config.toml
num_hidden_layers = 13
hidden_size = 384
num_attention_heads = 6
num_key_value_heads = 6
head_dim = 64
intermediate_size = 1536
vocab_size = 3827
hidden_act = "gelu"
norm = "layernorm"
norm_place = "pre"
norm_eps = 1e-05
positions = "rope"
rope_theta = 10000.0
rope_fraction = 0.25
qk_norm = false
attn_scale = 0.125
bias = "all"
tie_word_embeddings = false
parallel_block = true
init = "uniform"
init_std_qkv = 0.0236
init_std_o = 0.0
init_std_up = 0.0236
init_std_down = 0.0
optimizer = "muon"
learning_rate = 0.0068
beta1 = 0.95
weight_decay = 0.022
lr_head = 0.00677
max_grad_norm = 1.0
warmup_steps = 200
schedule = "wsd"
decay_fraction = 0.937
decay_shape = "linear"
final_lr_fraction = 0.0
batch_tokens = [65536, 131072]
max_seq_len = 768
doc_mask = true
train_tokens = 1075000000
max_steps = 11245
dataset = "wikipedia_en"
MLP neurons of a small language model. Each row is named by its layer, matrix (up: input weights; down: output weights) and neuron, and shows model dimensions 96-287. Each number is 128 + 24 x the weight over its row's rms, rounded and kept within 0 to 255. Numbers have three digits each.
After each neuron's rows, "fires after" lists the tokens most often just before its 100 highest values on Wikipedia text that the model never trained on.

L5.up738:138154123145110102136154137137183134114137111142131129125109139214177099083114152139105172123130134120139110086123094131111148088143121128113081127093127139101128138108115118139131105119132127137115101117127132142119133115094128106135152124137131109124102144112176115126114109124128103142116167160151144122154166157091179150133182097125126154123137139159114142114142113142124138119118113133136090102143115169118121140124150124152099145114160154077069162130128119117140141122121142132117130099125162121112070131105135127119062156104100142137105114120115114120122150123151102153
L5.down738:121140133158118098136141152150148145154129102129104110120120211140150117082107133111120140149120139130000114101115115124148130085155149149128094108100101132126123123108114094156122141104140108150146094099125127156119110134111105148118125123148123116156150149122156129114112157153112129128088147149175156121149148162118158137127172125119121140123128161154144147144123126145118122099127116115142126101135122150115113115129159095104128094110140114091127139116131120116120145126129127145144132120110155127145080161117129118116097138121101184131141110125116128115152140128166122152
fires after: "\n", ")"

L2.up891:123159122171130124119092139146150121137127091134130155164145087065120138135109123091112112108124131124090121138120107134136132118136139108088084121113134113136156097121130123132107090133114127169169093200098138139122156108118146140121140130129106158111144140125125138162130095114122093130135123135138083112106127072119149118150107128164110122140147094117134109144127108101095120128097096148111167083136137145119185143130157129107174184119114125130105101094157149137112145150130165152142157140136082124110126088107121103148134174136100089125134100116092177169119143181129109132
L2.down891:150122099109146091151117131102108161121135139116152106125165131123139116167133180126101112104111103125091133182126141134137112118123125109118138130127133096154110070091181111123103116152153105122164152131146162122136127154093141110127110140114138144103123121146143145145167127126135180185156108165143163124117066060103148086131119120131119134137161123098132146115154100118082085064117121126123107169165176095077098111153147159122129162088154126101166126092097157163129071126134133146104154162120116111129142128153075144108125146126079143119138124098147137142163160175127178159
fires after: " (", "–", "#", "′", "-", "S"

L5.up355:135108138118102102168145186143135138098128074151084105035105144109151089126188160109143127068076139118162134119120080113080113139120095128144124104138135132145068143118127133144140080119131100153104198104167129138143169152111083090127112149154125143083135127181152105115142144118139131140080130137116133107151090153121096132123138101140118102156126113160102149134102178136151119156132085151095121094148182121087158149137139123114133104094129158121113147147099131145171120161142155137109148115165158094171111122153114137148144140108143148125111099137158136125133139119100145147
L5.down355:108156121089145157146110111184148132158111138117137186123125136082119150113126106114082106175148144136112104119108177136091128125100082116099097116126137140125154143142090124100111140117102150142124113152111134147110130107138144110131164103155104098122099116131094111134077134129135130115112099158152117188107133120122139147118090131137144122123133138103120098082084147118102153111135162140132093137121105146151138096199118122105161146128134124096125156118124107148103135141188112148135126114088084138131134152110123146114080172129108130064157110138160114114124172147101118162
fires after: ".", " R", " L", "R", "l", " V"

L6.up952:111149119114141108107125100127146131178132164113128084108098114129138143167127138099109154060160148083092134123117103131149120175154100134136107125139134156098096110155134139130097107134107089138125150131095119145103139140084139090164107119145080176138136172149110142101146151098091125110140117128120113123150085127099107164150133130141121104081124123164170130133176097120145105172124169119163156109122097105150118166089157139116146117110118136099164104133138095114142175087137109132111159118132112127115133146116140113142145145098155151135136117180125159137147115101146076141
L6.down952:106135140086150148107111129113092098138184071142128110149146114130104126115122131122169112120172149132113112113155093168107099165137177100148149171134164100179082118091133138139159158109141103133083136119086139117100141123123161159120171103149154138095092163111135146105116110096133077083167129143163156143179128128113131153110145174093126142145105109114167127109101144126122099160105173119141171125113123111129128132079085163103121132104122106096142159115090161144141149109135109140121120140088151091130143113078129135141174098136143144149120135130125119141088081102125161146
fires after: " L", " W", " b", " |", " w", " /"

L2.up1012:125120102184133125108113117134121106146155113160124113156124155202181097106115145134134127145097102111124108140129105098100152109148135124090084099106117120106121149129129116103139107136146102115138090117127111181133119125131139113122118121123121078132142128139159087111156111111147098157112123173141160091119115149122132139164159135148083106120128084157100153145118138171126090091111098132153094092156088208129122134132139113164106105116136180128106142119128121157129130122116136131134116120148180124155108167123148154094092109101103132148123118171114118108123135164190112104
L2.down1012:134107121129124152143143100119114093135149107120072106121131195152120147087115107145111148099156137153000154099100133124122151116145145166130126124084116116132113094126097097137125112124148147140116132139122123198137120132113094109081127113163115117115133144117135122146101109118146132172112158141132144103155162171151131132141122147137110130145113114108098146133151137119107114147098115102161135137134114135103126150117143121136122127123114128113132097068112129125121121143108117131140136114116144154126097135150110132112137115123121172091169123126155149145113157113166134134
fires after: "\n", ")"

L6.up997:161113106161096142146110159134137147130127091116145119081161127130105090211150143103121095152113149161124168103141097081130144113160129160118129129112112092141138143100124172199147153086109113103106112131117123115110129115097130101113087147100132117171129152140136128143116092136122151133126099174131115122084167117134132153149099132118122066082100155104124122129138104130125136133152188122124096166149137113115102084151109096137122135106140112128150158139139095122111132117115144135091126150138094148144082149159142123129112132131100135117137086152159135093157122155116119141
L6.down997:097104125119183128093120132107144119088126168143141153108118140124142159093089096130095110134135127147076088155091171164143107129156149091101128159138159155131136138106110135176124154173120119160111143158153132082142159108096150132056121125134122102059133166081145128114131125089123127099113101153105118077144119130128154136124159127119115157114126101130129153094123113127116090135158146165097140131114130112128120124122143172163151095161108163091139129111106106085165097154160080143126114103162103140131069156114128087130123150103096157124160154142155134126087119104075151080
fires after: ")", ",", ";", " well", " where"

L2.up986:157140171169093141143141153147139121166148149130118127125134085129104121103113167127096177118147093138109087144119131151121130152142162121104107160163130103137130124097171105116092153137114139153133112138158103138144072086136123108145155123134149139125162108166178108167136122151122133115125143137139114095107112105130138098148144097180118146104173086145093124156163127134081126125093133095128114127127130117091188120051140134139166147117150125093126103100091171142123139144166082182123110159101059111134140102143095122117190167119136114155112123089103086176179113147139091117
L2.down986:125116177129126139136174139163127117097115138151158140158117128118138117114109168110125149074107129103091115129128149139140140121179088171112087134117091071129174109109136103112153141140111157113163148120134121123133118115125135086105163142130213144157143126135143138149124141124168149120092138113159111148126128128093116119170110109136109135135121126121130112130121146089107122121115152099138112181162158130102162148122155070104138149150145100162157106135073154112104134147147071120146133117103099153135130136144072170130156125105145109140135136139110139149159128110121087126
fires after: " |", " (", "–", "-", " in", "°"

L6.up964:102149117150093167136163164141134121165145134114140112118093119107140162123126159117081158087108124129141134122138145176119179132151141109081126148124082140112135108148150120163127174136136132166101126147129116125156151131094128110082147109128112121142105163087131139120095166127087116104096155169106140110147143154146129149120125104134119142137146092150133138167120109116140146146118147154131099107118105085146125153130082110120143075137164123153158121129135135118145148083130143131126142113129125131109115125152206112088127140138131137136150131170127128139163161094108157097
L6.down964:133162113144183121141120140152155078127105132125130150122141095116111128147161128141168133094110134125135133089093154152153123138110085121125069112105116149126139112157138131105120190136152148126112142197151130095124123148124153126110114104123085156140102105132102106178125114141143103105127165164118181127136136129126112108125115176171145142118095157105140087144125129162125117136111099182124111119124090130080118183090094167113078122162109129121121160122150113122102143142168154118153124099105105107114149112154133079111165102143112115128114174141118120104147156159171133129
fires after: " |", " to", ";", " W", " of"

L2.up1444:162155162107115123125128168130166155107105156153134080122150131121125097132126140140161137114153141118124127065145141088111167138108139118134134140133121135156066151122114149142154119155131163121099118094119106144103100123125138128136116156136140084134140148138119111133105093079116113138107109133139150153134152128134133130125140105139139122159117130135128092089128162193107083185151142130155073131109158092100122126172132122121124139127124115118130136113109151145126100136118140137131135155161153139092073086118070126113140157132091167148112128091165165128097112168130112135
L2.down1444:135169115140133122111118104098123159128163138137133099106142156081142092149131109134127139138149115163125111092111147112113160139085115109100164109157150126155066161117114137117121116122140117146127120125090096189096123143100095133136163139132181140135145158133135116105139128131148142085164126135185150157143149094115113161110144128159111151110122135145146118081113134138112115119126116130107131120123094155087137150157125124155140155112128123117113124092141160118110084119141148174114117134131115122171079138163076130132095138124144155157147125119119142119084107136140125116
fires after: " r", " R", " prov", "R", "′"

L5.up134:115121076135152136119148137117152170136126090124126128127117124194129096109096132118123169122116116145110118082127112142122140101143133149111099128083105121121124123143125110133149115140100096119161074121164170131132129119079114122105134127145179112136118141067178168124131119131112144128146180136138151139132153197084176112128155152092101133138114093138113108124130119135186131143104131130141114131117129117157150122121119119114122115127129156143111149133122131106127130075088145117117145141145149145122107204124162140132051147125087135109133094109082133072118154101118141128
L5.down134:156135121141142139161154095149172145132139088114095109133122181126122135085074135143097144119164140158000127147126100115101170139174117152124129113145111112131160137140123103136126130123154116162117101132125132138130091152136119100104155121120109106130137119099114136116104136104125149118128160129166147125122129138147104135142143106150130145131096110177079102121162095188113147145115147143151120121151084119130132087121132120128135157120166112164103129141093125114126079134112106143139151115124123146135113148164139135116138169112152145120123125153130155121071164136136110129
fires after: "\n"

L5.up159:107138092159122164150089112173107172137156148119150113108134133141103131146136151135110097139126119138174112123131107114107156124108098077147131124136123132096109123060099137147135166102132072110157125132127120153137127116109121116091113104150109125152124090139170113101110065158129145130120130111122083116150140168109169123098149137114127124119131122126140129136113128149127180133163150090122133130138117118104090153134119116147160160140109110116140114150119089089159124117140107144128143098134130084132093158114134113128076170103122095123162132075114125124089142084127140114
L5.down159:109092129136150145148148126110134126117098118101162118148114107156129088121125127126151088148103145131078102119115121139161076184146131103163172127078131124110123173111141104133121123094118115128106072138132132132159085149135163125108165138149112134135144150104147079141160185108093119132114145167132123135106115169102125131092121132151150173166112074146110133102112147159107106131143138124135118099101116090126107140145130116121118154141109134155133144154081135139118111130127111116136119152120151147150093137140115098129095112117128142174145135148142116138082108133113156121
fires after: ",", " where", ";", "W"

L2.up483:150150108112147139142141135139117143112130123147148149145142131110117153115156119139107101149109121144125164100118101190121128125072131119116131162142136078117129133129147117069158140128133124139116110155093119138113138150157131150139117111119143106089155115132121136133180091133144089128135119086142151130137087120132142129178143126133105081137153113117134110096092115133155160098109069157075169092147110091115126108078118144120157119121115157134124149114124082183151104089122113165120120131145142129111155134126095084100149130145109113151090133142130130139107107150155157148
L2.down483:122141138138139141141127119102109169120127098091125099127156192093101096108134188137085125132120101138081117124077137137146129139155136161131173117137133096102151107114134111102134138112155132131103138145176163146110088124149141143117127136129136105095121150106120141133160118139145076127126102117119134128073156112105136130152136154151131140112119148134154104108132108111172153122126076168108149103152123163138103096123114143119099142112149200131175131105078137127141100070119131114104102136117082103116151149135129127101143123133126132175092174161110151088117164155156162148
fires after: " A", " (", "-", " 0", " J", "o"

L2.up1469:115136101137141133085113159123147131137155076134154160160155069094095128157111068069120101117158130155098155131142109159126107136110135117081121143137099176127115108092144159132112135170148121184158149178128149116101104138157147149136130119085155132134168149168115146120121096104116140108126146137115133147116112137136125192152131075127188146119147107073155123146119133119112131119142092187156117120111093143127110111138127159136120139138070135110118128104104135099082136159149088104088120118101120172102142111080125107094150108180129142184098127116138091131156149147154117146
L2.down1469:097146129131150149155162172154105137120147093126149096104113172126131125180104142123138109110151113139054186100106150145109154101139112088126174108177124138144116132183166137118149107169143097099145153097110127103124098096167133133125108095112168093113157101159132130132183105121138149123153145112119119150157107110101117154167138128136133097148111116104127117141108134113130062107095118108166111130127132120116087114113093129121150114177140104108167143186142097125148082135129056126157145146126105133128084150142113094135139134157092139150160159139093154108131127108144124128
fires after: " (", "|", " v", "-", " |"

L5.up1279:117117098190148114151133150123151131124099105148139153121141164151184076076120145105102162132120144168100129084154111170122140130153127138132080152133116091116142110128076107156137132120138103125146116118130134127169118123095105120110127104177157132118109120103161137145117099134134141137116146129141137106138136104107113103129174112154136140094092116122123151101114113143166119131123151090138088114106089126138119131147122135138144148129125121049097138166127093137175147126120119154153118092115151067118084156106126114125081164098094113157119153140096140114128137144158159110
L5.down1279:144130110128123134183148102092108119130123128117115140132114156102118123125097111123153068102172119135018128118103135156165113106141147134191125139105109142167132115120161119109123138119114104156093132152113090104124139140149142117098124114144117135172098108120124103120149138125115098128114137134113092144087141177111163176132108124118119097158151158166134115108150106104075143138096145114148096128130139168075113105114121115131110167150106128153116138106123128120165096129142121125131169109129148150125135135137174133100101111133131124139149134126133132110113185143125136121
fires after: "\n", ")"

L5.up1332:121119122128119080148162147130171133137140095134110150148096158179180115103108153129102181144173117128101110098114133122117127095175120158129110100126148174129126126119089144148142111138121133150115112085145104150068132157112133125146129132130149142126116143083147147097106143111134134159096182168141144116130156118132145156136142157101121114110130123141105122126137111124154192120126133119139079106136099135114132104116127109149137104119182113113112167123121108088107133138101128142126166097112165151111040156119143112129055152085092159128122132144138117151132152140166090128
L5.down1332:148140170135099133115156123128175140123135123139128110115130197133114134090123153151154123122100132144000136132134089151141157102136148147130110101146127142143163132168104134119126141134117111147133093129111116184129129142103116107098105133133136106142146128110131136153107112111103108136108132161128134125143136129123123118081116144113130112131149150137105133132143119142157116138141120107122119166113080116119149126133165152114135124127152102112137103082121111146100140155141156154121134107115148120129117150109143117142107142115149138109146099152108133126164156137139124116
fires after: "\n", ")"